From a checkpoint of a small transformer trained on Wikipedia: vocabulary 1219.
MLP neurons of a small language model. Each row is named by its layer, matrix (gate and up: input weights) and neuron, and shows model dimensions 0-191. Each number is 128 + 24 x the weight over its row's rms, rounded and kept within 0 to 255. Numbers have three digits each. A neuron's up and down rows have the sign that makes its largest values positive.
After each neuron's rows, "fires on" lists the tokens most often at its 100 highest values on Wikipedia text that the model never trained on.

L9.gate278:133098137149139118149106121145166125145094124145135123086113156106106137129123129114086112126149142168149137108111161105115119164126160113147133136129152122121168155177143120119119163143083141126148110135113139070148151072114123178119154098107128137116129146101144119134104122075120056124125129172099157141088093157135160105152118149153121138130113083122118106119160113089105089071095111109077116127117111129136136167133116143117152129132085133156108152096129140123141154084091123110122155106116117142117147117141127104113183152126154122145137121128143172167126083087092119160
L9.up278:137117154115136108133173120126128100102133126139079094125141135115115173144144110108133138140135136158129127096139148127135170133105138128129108104119119094084150155151133110122125086145104172119126056121137172121155136115094128127066099164150192161114130161154128102085090128138151110145119138152094124136145144101141151070136167103096151112118132135128137114097143171108092084145107116148153130080162121104141120116130098097167155124096106120138167135127133082120166129088130119154113134124163095164141122105142110150090130127132171144084138139125098150157154109133122119109
fires on: " de", "le", "al", " Le", "re"

L2.gate479:119149138117116128145127134164131142171116105104128182118120117150171112116164126183128120113152118123127134116137095109167110124109097088139090107131089156114121127168151112155160135142093174176107168135104118138156111159105109120120141118122164134151099135120086155110161110113075175113141144130155157125136092133111112149104122093142112143093114136112131120138166152131127110114155090163122112094104119131132116174103145128158151132128115098130163113136117119127127119093098106116139084199155104153133156131109164126159149128196132167166112095089128095159109120131142121146
L2.up479:089092111104122112146090147137124119090134123105131165109184150139088089147153092137108130117117086146108166127123106136210111096113115137110126069124098153117125130124090145157119120107114146125167145134168116103153103157106142157108141104114177135129083136150126115108160151138123184166144151136172115136144109115138158153099150120112149156140135147145110144153156121102115118134115093162115100116132097131139100144100139142134138148115147132127131107174134161156125123084124169131161117092111082178110118124135108119172092127160132167157135137089121122113096121155119117125
fires on: "w", " Sw"

L10.gate344:067156118098122113094054100108156097149165137135135129117154121090147154137095151150125131098120158115128155087094092155120127128098120099123115115167154188131124102152133080115119133113126110146151182124157107127108118162144146153151147125126137144141116094099122148079153179134173151140144097104111160142138171142150126108129121096140146109127125141138133144149146119146124123130117089089136150076164131127139059144104150119108137104119123145158117156159110102135162109110081137141120147096151126159153147129129147148163121091169108125134123166144128150148115086135125126130
L10.up344:108186142110163120132103113156148131157176156079107129070153105124161096112116128156137113130130129128108115092103112167159129149100134125128116145152163189130149161162114101090121184101155157125129172135123134130119097154148134100111130145107111127129098091135124158142144123094138101145104117095117094125112140146122066126133153146107100159081093140149147146093181150116134115102111104129173148114110106090170118120111137149124131129164108108192089141165120125105131118112103135154137166124117111136159159109112105115131121135159135119137109124139130172161129128133096132108
fires on: " Q", "en", "ral", "orn", "an"

L7.gate385:127104132111114139102165130155118107121132131111163094128113126126128128137107175098149145165048125147138125136135118172136179140114154144134142097145118142119100129163125115155103147154116110132067153119138102110081123122118160159114118149069088120126160101115123148120120117140123119129126201141119127136136123101134116162149127078145124121189134167088092166116109144126129126137178145146109152149087140142127128124096091098100148136131137108108149154099158119125162101160175130108143133124194101100127158113118163130138143113113153140116114191129124136144113162124116147142
L7.up385:111091114160125150132137114153115111122126134125135102153122135168114128160112145130160138161115121125089140170127157112124160148105119115108155102142100125148126132140104097075120144112089129117119138166125105154139159141099114132153128163111123151148127121162099144121119133104122151125129139133185120074079089141128128138162156093087151149131123169088129128105108136144146153094157149104153176136155173138151123131126137098155165099103152110136106118134162133083166148140096117122125115120194173120080154117113094150149140087111128148119101148176123063148112105082127111106
fires on: "ack", "ig", ".", "-", "ed", "s"

L10.gate260:133128107111152095143155134061122130139110150127117178114145146131114124101106128081139151151125123101145109120094080144095064133144110106101099115145111135122184180139116120088080144103146135121112121154147134102157155150138151141103148097151118140156117144084109145158140112110161142148136133138140105118122203135132122157136114106128117124171121139144167127116127114132113055128125116125151097123132180126130100120141156144125174142106122119121102108148102141140153113160088157122130110111111142124148118178105150114137102147155106084110104106136151107068135075111103126126
L10.up260:139133140109134187146163114110145094079124132138117126131076106158152113140135104141135162128133116145146160156168121166113117144110133137165137132112133139099138130089127115133131158115136149113137151139069120106187121098092112124141098155163147113146139102099157091119159106082151132123149127095143170125147172176112108149130148174125122114146098151138156130127138127103133137139144147129146081130132088138110130132141095107101134121108123158160163076135136137127047167116145130114103110159132130164150161146123182153085108142117123134171183142141150133119103138118104147128
fires on: "qu", "d", " qu", "u", "s", " d"

L10.gate11:131183141130135136142141169112131080135133085115099136163091140138097123131160114108137112136132100123178103165095128143175136095135100147091074165080106121160098147129155134128158152113118125124128098170126093158117104178113140084140103125148103113130147152127104152134123102148135127132104149142157093120123159115134081140157124129121111110142068144113114130123114117135124079079134133159130140107101123158122123113084146137124133070132083101142130148114124103148084144161104164138120159118125136104116154131112115147134118069110139101100115155136111132106100126084130138077
L10.up11:148113099148121137175174144133128122166135138130133157090084122174134130088132105143128111147090185130104120127104164200135128143169145120133095144148100088137148135162152109141152136115100114103105131129150120133120087119121148089139131164076120100092122107165148135111106127117158097104114143161127170132116177146108118106104129166137135093131091132106153134129151118131113113127171149139116119118127150104089122169136115138102132126155158132159108123134137115093099122146144091132138127108154115144123160129162159151116130164122076126131090161127169122099124097109150161060
fires on: "if", "ame", "ang", "st", "un", "-"

L6.gate436:157105112117127104115124135145182111138129130119096112109110178127112119132171134100171139149088155134145140166166104184139134109104154145162119133123127126127136113083140139125125146126112134116125165148116150138112135143131143141141112104130060148124169137160065116119103110153054097128166138131108122117123133108118087169114098102171093143155138129147122126129094111093120105137113152107128130129142090130199143116144122104131128135132120124127105064120145113101124117135115101124101128152145133158105145113166135131137129104150143139116088082165105145127116193173165111163
L6.up436:147146096148153135086175110159134121123109122132154106143108152146149134150128129105123115158091129133136119112110090123174149135154122142123090110166114088108186145115111098115143144160085121145093113145104101087184104164111146138144144089113107126141135145099127116131113112176136156142146115132097117106105134121116123148124109151113170128165123113079169106145109125139101091120112181073107134112097120114187124145119153117108128092136112158106141120197146139154114093103138162136165133159099145104144099107120089137142155103122131115085123134136145087153127162158125153132
fires on: "d", "ing", " lead", "ond", " sing"

L5.gate277:113147119115129143078139105140106117069111140147146094174117143150134116095130101136135128107117093117117101098141159097154109110132149165169134176104124137110156082145112121097105132106141104164137104123140117093150102127184109110133127122111140096094145159146122171151132133146175087129130138143106107085138158148148158092097085148128168115113135162117137152113113110128097155106127102148117082115097150142178113128100124120124104103097146169124133138120129146176087159184112150079117120111157136155113127173164086103126154116125129135092136120147139139101101146137140147133
L5.up277:107123105132143109111114127117150139118132118143122098114120119097088139096139144145133091080099108135105130098090123097152110147127131136150133138171170130113146113127170132138134110124145172171151128118113140119150183128140148115100108178154160151089117147117161153142143108125157103117137144135122084100185131117102155101102112168069089117095110134138142110149103100102120138143095082182109120125083148127082104109167146127118081143110168120108136140129156126130095114154113113095096152125120106115103117131116108108164099092137139139091154138110078147103092147086118103118
fires on: "as", "us", "l", "or", "m"

L2.gate7:113128129084078120159088148167107164143140161136103150122136141115120117148180132152162144155154139100166103092118119122116115128136123116141093152080152145161147072179133125163097146129130123162122103150119111127108097146103158145131153092172126106099141100141131121119136102084113157127115167126136149084111126106121138130104102121147077090098169121114131142115140115141139141157159110114135106150122123128111104093123097123109152098062109144121113131056099153154117139154110138120137093126143125128068116104163138103112118109109103087130138096085136142114133131100153144122
L2.up7:077172141151122136159109135118074114088125154097112158105159140123077114149146129154137152147122143155131090125107144106142127101125130129121105119100149103168151165160128103184163096113166133125139118153129133136140103137098129155120125107119108165112096098141089107133129085128092173142140156152145125131159157116103097161118146125087162124070165175163106157112157156156118138148148101130099106171141138120135111125105157096127140097127074123089108121125139160101095146124110112096147141147138132133115123152183159108123111090137127103136107112139115102151169128106146137120
fires on: "aw", "ard", "w"

L2.gate415:079182102131116130143163114145156159151103110146127170180147146114086091150142103141116121169087128124166117094135124128104127144136155115173129105140102117158140086150138150136105086167130106137089114125175141144136131108138119128147180103128106146126149132151143115139141103150092113111125114116142140113140124142095081111108099118121104147094145152144126120119169119129071127165107117120124128151158152128155123128074126119117156088097158110169099135110105132114131159174119174093120089139119154124149135110121116121142078118109118119115127102106149082140181087116139084115
L2.up415:083115106143126174168112115143114130141104129113112155107137150154153108140141126131094092146136100155134087114091167114149134106123124098146157157142127106177125156191113139127142063131122123162096147143159113131159106120115147144164174152091118128116127139129164141084114123137083090111138113105147153145168094126126110131134140142114096144095173165094116098116132136187078142101106113106138125150132145110094123119082118134121169106113135112124135120134122134110148190143114131136096108113092139161146118091112122138140081127117096113112130102141111124178126095157167112142
fires on: "ard"

L5.gate321:137126203127133133114108113126138141144152132122157101117114106140122152104095110076119144112155127136135120090127129125129122157140090089088154082124090150132139131119123125151095148128105178088162128135076121144110126099149121137115164109159103085129123143117092155181084102155115126117121157088119114111174110105128077119136072107120110165133092110147133105108097131097151176100081140109105151133121119141134112134120139104135129105108131112129137083123126155124115165100106116096139116134119128158127117118111179142116110165199142089100149137097136149132098167122127130107
L5.up321:120144135169155125116137137078099108115136129126150148153124105097186103142115104136053088104119155118139145153122102080104100118124111161126167077090097118128135150132119077128158132155120155103113135135131157164146128097162108150092138108119133128141110096153114095137116114172098119137115121108138147132145117185127109112157132094111155153093129157099171129112155127134111089140124120124153144136118137117111101174133148126163139094069129146109122079172111121124122178095122115124101109134143133134147125121104126124127140092116151131132113118121142126174185118182110128086
fires on: "h", "ar", "ab", " art", "olog"

L8.gate5:147126150139172146148124097122171148160125151158130098137135124111159154140073118114133118140123156170110150130110080097144108107143139141118160138110122165153119123143149149126117114147125092106134139131147095104074120109164139138089117154130140146128150149095165123131080162125131159098084151132146149137172163106136136121143127161149156133067142110102153167120115141151118093132105153155121155142154158119158141118126107118133105088156111124105091075106140114120150104143113099094163179146127169152120137121092122105100179166138102127108112099169105152097148160096111105141
L8.up5:127150097144143132125162172080126130111135114138166140118125152106130123183110092096159155102134160162115143153128103158108168143106163113147117139128107153177110118126133095151149109170137113140153128088110100131096108098109120135107127125124133100128151145133122192122156193138110086122111135100114104145114110138071139138120114124149145116119112122146107090126143112097158127084134123139105152133160088191134108140118114111189107103155098140121126090141081145143142100082158128144109163114115117092152137082122137147113091138161106139127135112170120166117118112150135118149
fires on: " b"

L6.gate389:167111133171142122107136177116120173162144148119146102099132101090097111158133124119161158120131104121146125112091127131125133131150139105086137123109118116116117094156152151095137128109138130111135136105086108107077088119166183127104104151121129099109124139123157138143122113084152146137111164130133123094154150096123119118130147104146154139074127164092156116112134108090160117131129131173111136139100098152131109123114088131120181166127144095110107153097126194088110151140123139134098150125092088065110146155166137164111132115155133109076112134159167128113146124133153151147
L6.up389:124144147134141159140136137141099121142157195112118083102091064125114122106161158130175122140164142156125139126134102152095146130131146110137065084154158143101124135148138122121147070164165108093136164086160119126150084100110127173157122096109150091121128114120126119099112135145106135132141155089133116135151157144161101110098154156109164121094145126138080145136138121131115125116118136148128153166123126145096126100172140133128108195136093103110130135115121137137152151099122127139088121112133132086177118143142142077112104187112122139128140117127128127114146144109152105108
fires on: "v", "pe", "qu", "ri", " prov", "us"

L6.gate482:123160116150119145138163117135118121140138113093155139117123114096079119139150156147158100109153135114162109130144134112141116123116145142068098122096157151118143171176158121147113153105115132164129098145114100122120085134174101133140108173121108123127137110148138201100132139144132104129133147166101137135095127148130104112100146145118137170127159126110117164139120137170118159121141139162179124116117068098159102120162126116128159148104150110125104101102120111117137098101168131096112133121128110097098094128124136111143090095201111125159114141146133139074150110164109182099
L6.up482:094083149114146141116139114119133087101136116095104167133114077138145124082104126162136117149125142148142153131115135101168144109200181117155123092128119091134107132083109091145118107131108080113128143091135115127168098110147135126125095096101136109092131108117118100111135100144115157102114136111122137148143146128075114140154120144109079126145107109122173146136123132129133174144132147151106158106141103096153143158106121149119126113092123100123134116105119140117144114125192146142104119126168115112088109143135097173111136103166139114090075179136125129134154093136114075150
fires on: "il", "an"

L10.gate198:152119139103113089114129129124098140124109129107103093135131154144143127123163139142127099163123085153151084104125111106136153108111130110158116091140113142129128126110118115151126163093105150101140145146097164125174109116127096119106143124131090180129142110175128192114193136181126118138107125164137118141099100103161163143114152124146136167151154141147141117127112136149085134114156114082140161125141076112130117111146146126088153108093125102147092069160137123105146113140102120120118141114183125143157115129103123152150108151126145112130096119131136203127160129142104114190
L10.up198:178099118086149102132143129112151106173140139123108110159116133117119103198101182132129118138137127111144140092100109112129148111146101145122107121142130160122102141150121152126155140131106066123101148165136086121173170103100122132151137124145112102174176107162119167130128080127136116130155155092143121142105131101127116123120120136151117120124121143130139133097121139128121139130099131139115108106098074137177064124122115145142106116149130161155115085098109108148134113130110106146107138149106162121080145114099148160164129131101145146080161143112144127117099152098156049124
fires on: " sing", "g", "il", "z", "ack", "d"

L8.gate411:110114151130129099104126102119118132121111131135172130104103130093143130114108121130129157122100098154159114140133116119126161158106186148135097141092106162132074109108108105149135158152111131093104146101110160162143148169175129121125113158135142140137111155095149104104145106120130071138127122149093128139136115120115122147148091121112166103142145102140181161123106126161132182160137092145090178136123116204146108145107137103121134088114101090120136160112170122121134099120134075139152126117149085106185135119114162117109152126093116137144108172122132119132126173098098137122
L8.up411:118107134132120121139118163153161087167112095118137112148102107143138166111151130151131126143101134163047132107124126147152114135133101130107093099095133122163066091101143162134141142146131121123093097108102100139155157116091146160144163099140129079143153106159112160137121089142101087125090131142121110119126090138122151157095190145136137069152107106124157111097124166126092123149123070135117153132116136134121117112146092144123134089157169123123119145145149096123104118137144138161152148132128115136171109116113151152101117129121093123092147168161121127132086105117156104116
fires on: "-", ".", " B", "–", " K", "%"

L10.gate20:134085135201122117098134131146116134134108125111101121154109125105149133136138110107147134124159085113139072124151112118098080097125120101161179118121128126159125127100138120125145110090126149129152120096102119131133150176119138128109114115143110135100116095110142149115102118162118088109113129112163095132172121155125172148152129146156120156108116117166111084139113163114140111132127205106134125136141142121176108108107130104145127105148129115128088128131079156114148140107127122071107143135097097079113122179113174146126139176086141149080125094127149142107169113148125153158
L10.up20:118108096152117171156106077153113128151145142099100165185152132112140135122143147123082143129155129131124142148146114096187113081174160134140160129147099183117116098131110106090118136136158148140136136092140163149109126095131114168171124125146131108145109148130143121105112107134100153141119156156147139140080117124133130121172094093146109131107101093140114121113084118123126142113128153152189107092134169140109084110102161125140162187074103156137154129094134145159124101134161128133142116164142136113130129112139120093113137154123120141084104096120123117098166139146163135133
fires on: " as", "ing", "mer", "nt", "er", "ical"

L10.gate404:139148062122126099145112094147100145122108150132114105104135141124089125102119141105134120121168117098142122174130153113100096152126104067151098148183107109137143149144131107131122153122093112157113111112158132081142129143150150090136144147100096136155096135089161110125127130108116150157143101129117119140148098137115143103121071125178113148132096116135105136129107124080080107146117160134088087125100112144113135163152086148170090106117128146136154124138126117101109091118128156161115133161135105107129160105143122111142112166171128178115110152161145138122126079105132085173
L10.up404:150137137135106118156087091121119143125137122091122130130105177150094124133122111104136145142167123099121096141099149090128127127114120110132105146136088111134152155138204102107107125123128152179110099162120076129106121164121107128142135153135151163126083153147109127115132100113145157144107143115120101103142084134150156116084146140106117107085162086100129106108117143115189129154162101091109112123063080146108148096122151114088137116115112119138094099150112142143129119109112155160118103141122123123115146124108128130152091116166101125150163177128143129122173095117158130184
fires on: "id", "e", " |\n", "te", "ear", "ed"

L5.gate12:134089154112148142109079144108164142144132102155164134148145128167082096114112189130164112148131116155146128110103133191131110101109140141166136162110121145118088118151147135108109123130132091103142151119152186166094174103115162129105090162095133087130151135118166132142184118119127134122132111133120110106139132094123147089163157126123155116143176133113146106158123125120153120111108085112158151115107119148114145120093155102097126141115125127126086137081118128113132101154150091140171126089103127120133123135140148139152104128092174155162105153151117130108126161132089143090
L5.up12:063105131136133164125106099154105105133122146130139172140170164148101108148163144138149114182133116156158170124112094111122136143112130103109153118137118125118135129104121156107085108116164115099128159116111160105141181099119110076127094187107110132126085122138122161137157123104177132168111153121107141077158121146090135158111105136129100131115154113115130154101098158115164131169121117071115135101158137107135147143121119165164110096130179115152145146109153142144123121145127172085131112116103090129120115114152147162106121132112103159136127122142105100142122131111175109162
fires on: "port", "ack", "ut", ".", "lect", "pt"

L8.gate161:123119122157155070067129087176141103138161130121138139090106112156171116102120143107098148106098131121140099133130121165111108142158152116148125123117140153129111131095109159117135106131135164120140111129116085157151114101122118127162126109188125160124138137143131170152101157136104105153106151103116154153133143139108150141095117131160097135160150119134091164147163167141117112147115135129158140136147076048134132142162144132142120092167154162112161130088128123122131120183166128151158136098115076112110152114136128106140171152095133117145136128118102115105134152079136089116
L8.up161:157148147130169108167110149099134114123149115156125113141125152140124124152126112076113101132147164115114148094120150095157117103122091122140152132145142163124178078124129121102158112122124133117102153127111138121106160139108095139109141150091182122121172142147160113106163122139099131103080114130147099127167145129126137091153108175137112138131053135162103110150156145100105129108140146150156160160161134144080104151085144095104136160114111129119097145166160154132093129126143176113157126126126141123183138130111094140180139117145151111163143132122171087141152140119095120124
fires on: " pro", " Pro", "ro"

L2.gate274:134118111145096115149111125124156130121107126138103109095103169127148108089095131135108137099150175138158146110132129092113118129156158106184147121174139120092134104157111137112122149096174143148141132119159162095129152155155150137104146135139063143129142117139138085131163191129110150095103156134102167095118152130129138127109165125150138147161106102165126125082139121136126146101106116139147148101115135123139153147140129114101106152118131121078105175107118113122109131167137107098156130126113124131173139126136164139150172137155184139117190129070072128117104120099134135163
L2.up274:154142146108144115156132158153135124166116134159101106122127155123159134135136089103106091130158110139166158115134128098135178134148147122156144110174157099115159115126130088107127112108146134138168132149167139081096164149143124118145151115126108100146119141143203086113149156152112136120110138162109158123114165115132132106150135144124130104141094138158124104137180098166149119076105113127120136135088114117106111160156148118145118161119090117052153142093128096131123114173136088156124114132127134092151150077163148145129147087150162135130167131092114124141142091106112121119
fires on: " Pro", " pro", "ia", " de", " Le"

L9.gate132:137094103135133135129131112155142123167108154124178130132126115117100110143083149119129116148161126094171108161124119100124115124080146182111157099139112104094163145152149089148143160094104086158109110130086129126118142106151120139129114141102108168099153171146146111188134096130111097137095094119146150114147103112154125112148110155124124156118139102144162162128131111188129137121122107114113138142166139122171170130132182128115152137114168116101105088109055128112134121151140131147161142075120120109122081142137110108159108108122132144129148121168140114113182127113100110131
L9.up132:145091145146096144102099144160132156132132159060118114115110150117146154130098126123139104086137134154117123099119138139161132108125138117104097139127105114161115085096145128100109079111095103101150127144113154117121131156135168173117066147141102163119171180142099110114121104133110103160117156165126141153154063102149140107169170111118130188123128078158169107138159120122100139139084151126163134120149125119142145095134134082143174164079118136150130117112129101111084103138120157140128122141114156143131114111109111140157118117109169125102129134121132151134129118123161105142
fires on: "il", " by", " of", " sing", " album"

L5.gate218:199135150134133132125128109127151129161131109111118118159106155130090170131143157137138126109156140127118142118121136112173109137174124128110141121108116137129134166081124138121122126089119142164170145158173137131134159139075074113126167111135098120137136080129112115127131116160113099145134125139090125146073086129091111155136085153146129159086081126107121092131135125159145119169141106111171119104163132145141122138083163164154095134122127145164150130092147097163132140151133117092146122131112171147109084148128132105149146093160137085130112093123093130169123174116144105131
L5.up218:139127111139132167130163135119117108138119139140155161118116110130161135139124128127134128116128112149111131092136104116130117108147126130143181113113165197125137131108132186118094166152152144124130133121101168154108118134153066131076130135120114113173146162141130133113130148108072142134159110117108163166125181117121150146114125082160114160134110142124102150129125086134193116144123149138166147111132143110107158145175104129120106120137111161110146106162101233133138151114135111117131133138141127118116181117115120134138106119107135105107141129113130165165161160109106157080
fires on: "h", "ro", "r", "ar"

L8.gate204:154107158130120123123112148116170120167133147126111115128158145157103126155190144073138148109104147078124165119143143174113100145117140067104125089100132111157142130188144108100116120120149101113122115097128135071084122144121146066102147137140109165137123110140128111092127106099130145085153114145147146156084152152132091107088109075133163165082123134127138141184103106123125126127104158121102113151105102139117108104157098153125150129138135123155141092109103123108110153132090114137115160109110117094138131134134138123121133153160127154160138104144112160163094141117110134146
L8.up204:132162154119138133135118154142134125131105130130134149131155121089096119107155146193138129144160167165141135140110133145101130151150105114060144131157139129096081156188130116112122109139173147115142139116122168106144144119147107132121156142105118117149113120082120082182143137062177144090099099155109131147125137136144133124140119077147110134143136135122084106107095116121134130127155137169099149139113155082114118140102144152107082143122118098122116123151162100134120139134142107115179092123104155093153176096110134136146126188106149102120123159112127135155141136177125148106
fires on: "ri", "ry", "pe", "old", " /", "land"

L7.gate400:131108145146164124077118118120084173126154110110126118098151163102101156129144150148150137115139145129163144139122156119105119154171139116177097120114133176114086127125136099097182128126201127078127093122113102118119108148144116147107113150105119135116109108157125145127160180110139129143125150133111165129149133146078138119114081152154155115107155114142117117129127140161141132093129121101151127116171113099162140108099167103129134149109128111118079146147138146171189118152136113090142144138144104085153103123105129122151133144154126135128087107150139176132121064112098119105
L7.up400:138122125127101155154128125107119122113148130139136101110137102151086114121126145122166115164104150106175098102085119154134140151146143159150119081134123157145120130128117132110167161120127090139122154119128150128116078138118119117110151150086138124122133120101146120117128130115136132153069099140122172158092119103065162110081150107158109133097163140172153129179137143148165116110118098165161153129078124141133120078107143096134161117139136161125097127145114127168095140104143119102094146100170084105129120125157174148162143126171117146143120125078181141114160133143112160115
fires on: " Ind", "uss", "ral", "or", "an", "on"

L10.gate85:148097119132151180082119173083078142122087142095146177132106180118105088104120147096145158143120116129118132117111135120107131168083128089139131137142166122097151172139142133110137116070150145153139144151139125118138127144127076141113177059094104135094138121138145137107136114117132088143114138132131138137150185119104153150114078160151084153117156154132151101134125121171129113096133131111144097145139089121119173122153100150119114134160101123109111135113120182136142156160109146127120148168124118124118167132105133141103126152152102109145108154111146136109142154115102138127
L10.up85:127136139140157117147102133092108140143101151099087137142123171125141126134130124138136106141134120142177137101158135112133112139142142183135123098129133146130162138122168118168132134128146058111161070136152134166143106118150102109143143141114140130170163119139114149130154119139179137173099165089129117127153122122116081154133144104092117089146106089110123181136139105139129102130101133154093158115161099102105112136113094144146165091140109116170146132176151071126115132097104173139156106139111091094119161153143094138131087154117133086154147117144116128088131120155094132130
fires on: "u", " qu", " Can", " Brit", " sup", "ol"

L12.gate402:121106122145227139154114112132158143128169112144085124125131140118151141150136116108166151096137192126157113149106102142094200152122115140129136165141122058158082143160156128158149156172115116143175149133144159117183101115118110136138144150092108130123114134125127142143116128080153115103167139128114075090148130070118128127136124093144141117135090135134135116152112118136123092123107132116128133151131184159145110149170116123132113082117117105113108120141146135154116121125131118126149157154134118107120163164154125163100134117109141127128121125139097121147113147103142105100
L12.up402:101115140112150120116185140119134125148130104142122104114127147122134182150109069118139144101139128112141145108149144161140104135146099108133093115117139159173078127149136122140112111145149115135196150093125149153111110156146107135118097125132137140154133157127155133092168123186111105141136129102139140112058093127123184161129136164122140124098085129117122151085155116083144133159132130145116154142091096105146107107115139126129121098142102144099123114081143165118132142093142121132122167120122161137170081132122120102118094157181157128166135108162102171094112139117131166136
fires on: " b"

L7.gate330:139142099133142108106140105103145146118153107112111153170127109121107124117157170138083178128177199110131107163115150140128084135147120130108127064171107141092113102097078131132165108147176114160178140117132137149123125128158132133142118113138097154144137098086156140145136141100163111164111162097117064104121150106156111145094148132120138115090123144117137124106123146150116131099112143118176132118151097139144114134094123153129127103103117155171118090083111122139115136138133127083139137144126123142130116100152118123141123127133152141176064120118125154132161144086090150122
L7.up330:102182154135128148161137152153104132169122155154113144106119132136114118114113151117108125079117093112173151088112112098136160094103155136129129130130117080091114119126165113149097140129101139128153146142113098156136146141142125075179092138120126192152151168104093101152099149153128111121187141100134125094131172107098132097125152151156120084120159117146108068155088132119143137076129114134113177118146109123123109088119128143120152117139141140114122157130161129122152133172083118101099117108148142174149131136119082106136144091157110113119125132138127115105124132140110153160
fires on: "ical", "it", "or", "an", "ec", "ular"

L2.gate248:187135176130131125153096128137147131153130157161103161132117116115122081145132130089164094128108143123130141105143133115122088104103082118114126113099111120141133126143126142173147185123085117129171152132142116115084181127163110182138120134131156121110171083118127110153108082041131122111107118108116115154109128118130081135111154104132091135140140157166161131134124158149149093115129164119131150141127098146169104134133144159110144110134115124111118158141112130147171138148121142153071161119135131144138085122145157103162138123140130141151096127081149112106168132141166130136
L2.up248:134134148140129156191110102162129098118148140109128138131111115119096108145130125106115107118131138102124127100130112134112123122124142137109083094108140178094176143163094134161095144100127132132149149121125157125103141159165125120174073145164100110076140133105126134083135132131107101093103146115124090112120096076143128152111160102142129129170092174114108141117150138138163090120158168111137097099115111164133059118111145144110126161101145097127158111108125102154166141102118140148092150141132125129145128122144146113134125159085139139132103139098185124165145124138132110059
fires on: " St"

L12.gate174:137119163155089158137150107130131137128163128122105147132111152150125145153172096109156102123150125106145112128090165098141128123089156132145128112143162093113140108117112131116124136143154154120108119117093115153107136151178056128093147155155149151089125122122103112131141131104136077128131178135125132146104106104146129180125166107132142080108141125173109127130146166099152104126107123153113118124111106155132072119108113174096138101189109124112121105083124109165129151120125105146093118102112135084161154134138123106151121136129167133146162105172131125127115159117090171068
L12.up174:142127131144105140150085141158123119096124100119111150134142127111135107148146101189105146080146118119122108108142144081104088080105130140077133108104110107046149143132132124122136127121146149116149124128165121163168127137155142146093069114093132184117138160091099150139132135133171127145108104102139132131124132115104151162103124143151166137148136136140136114103123132141127089119105142116114097134141161119097103112078113142138113166130109177120146090088147151163144154136120177132104141141113136115161159121113121079175134103132129171118111128141133148083138105155158132172
fires on: "ir", "os", "le", "ec", "c", "it"

L7.gate14:120097107107087146101105109131118196115124100187132104124129146186151118107103138139128115124084122144146096127091115120126117175105149138113150126118126131127117115123076123147125171129131089098091112155152146124156110127133094117164105125138144126111117123128114181163121115103106152146135103121118117084136160135106130136138141155147165154156138147146096134139199120104126148124124148147149143104133073083131113116138086119115086114087144146169132143108135128128141168170108100105105139099172164130154145131132140092133109146135158122118079082136149167114139152090114119089
L7.up14:119170082126149119120136094134143100073111103125099109119116138146110150088152114095120133165130109137144102103155112088133110103094093146133163130144124145145141102115159138120091128190140128129150076096096156142143102133155139108117143148095122132145110144112099135138171097144128152138127145120093101147155152124144142139188180137128135158107138100108112128177123158086148152081143093184136137132103107159140098149161143137127138165116123123125115094131133115117132130174136125096109102086191088113123135136155136130152144134101124147140150074155147169173131126129135137123
fires on: "us", "as", "ent", "pt", "T", "od"

L6.gate445:132138134110133128136110148127153108127168132151129094078131127115141107152118092143149098153146108098111086156129103130156162135145149136089156118112102177147126134142150139111122141102141131158098178150124115117094123154122138124091159150131121130157171084117130106120136153153164106124135145153151180105149119088117140120117117107137152162115115129141103117092134141127084148115084184114149148163123118140112119123137137115131111146122130103120142157129127137192096201119129062169112103145123089075113161129150144177127166135107118111137096169131112148152081099160141136115
L6.up445:138121145135075123163116145149123121146159147095105166127117128147150125146189139174125109207122172127143153110122103125141104133143142101105105131119125135155103104140160107086128134146131122139122101138093142106139131127144117114157151138078073140119069096129143099134087110157161122124105163190133152112126088113111104111113112113147129134140165122106130161185169155140121098099149145089153162127141116154150147168115082141099174136168128145108115144120152109131114147093085102124133149098134155108144153159138126105126136141117107167132098153131108126143122099144149136133
fires on: "-", "pe", "st", "an", "and", "al"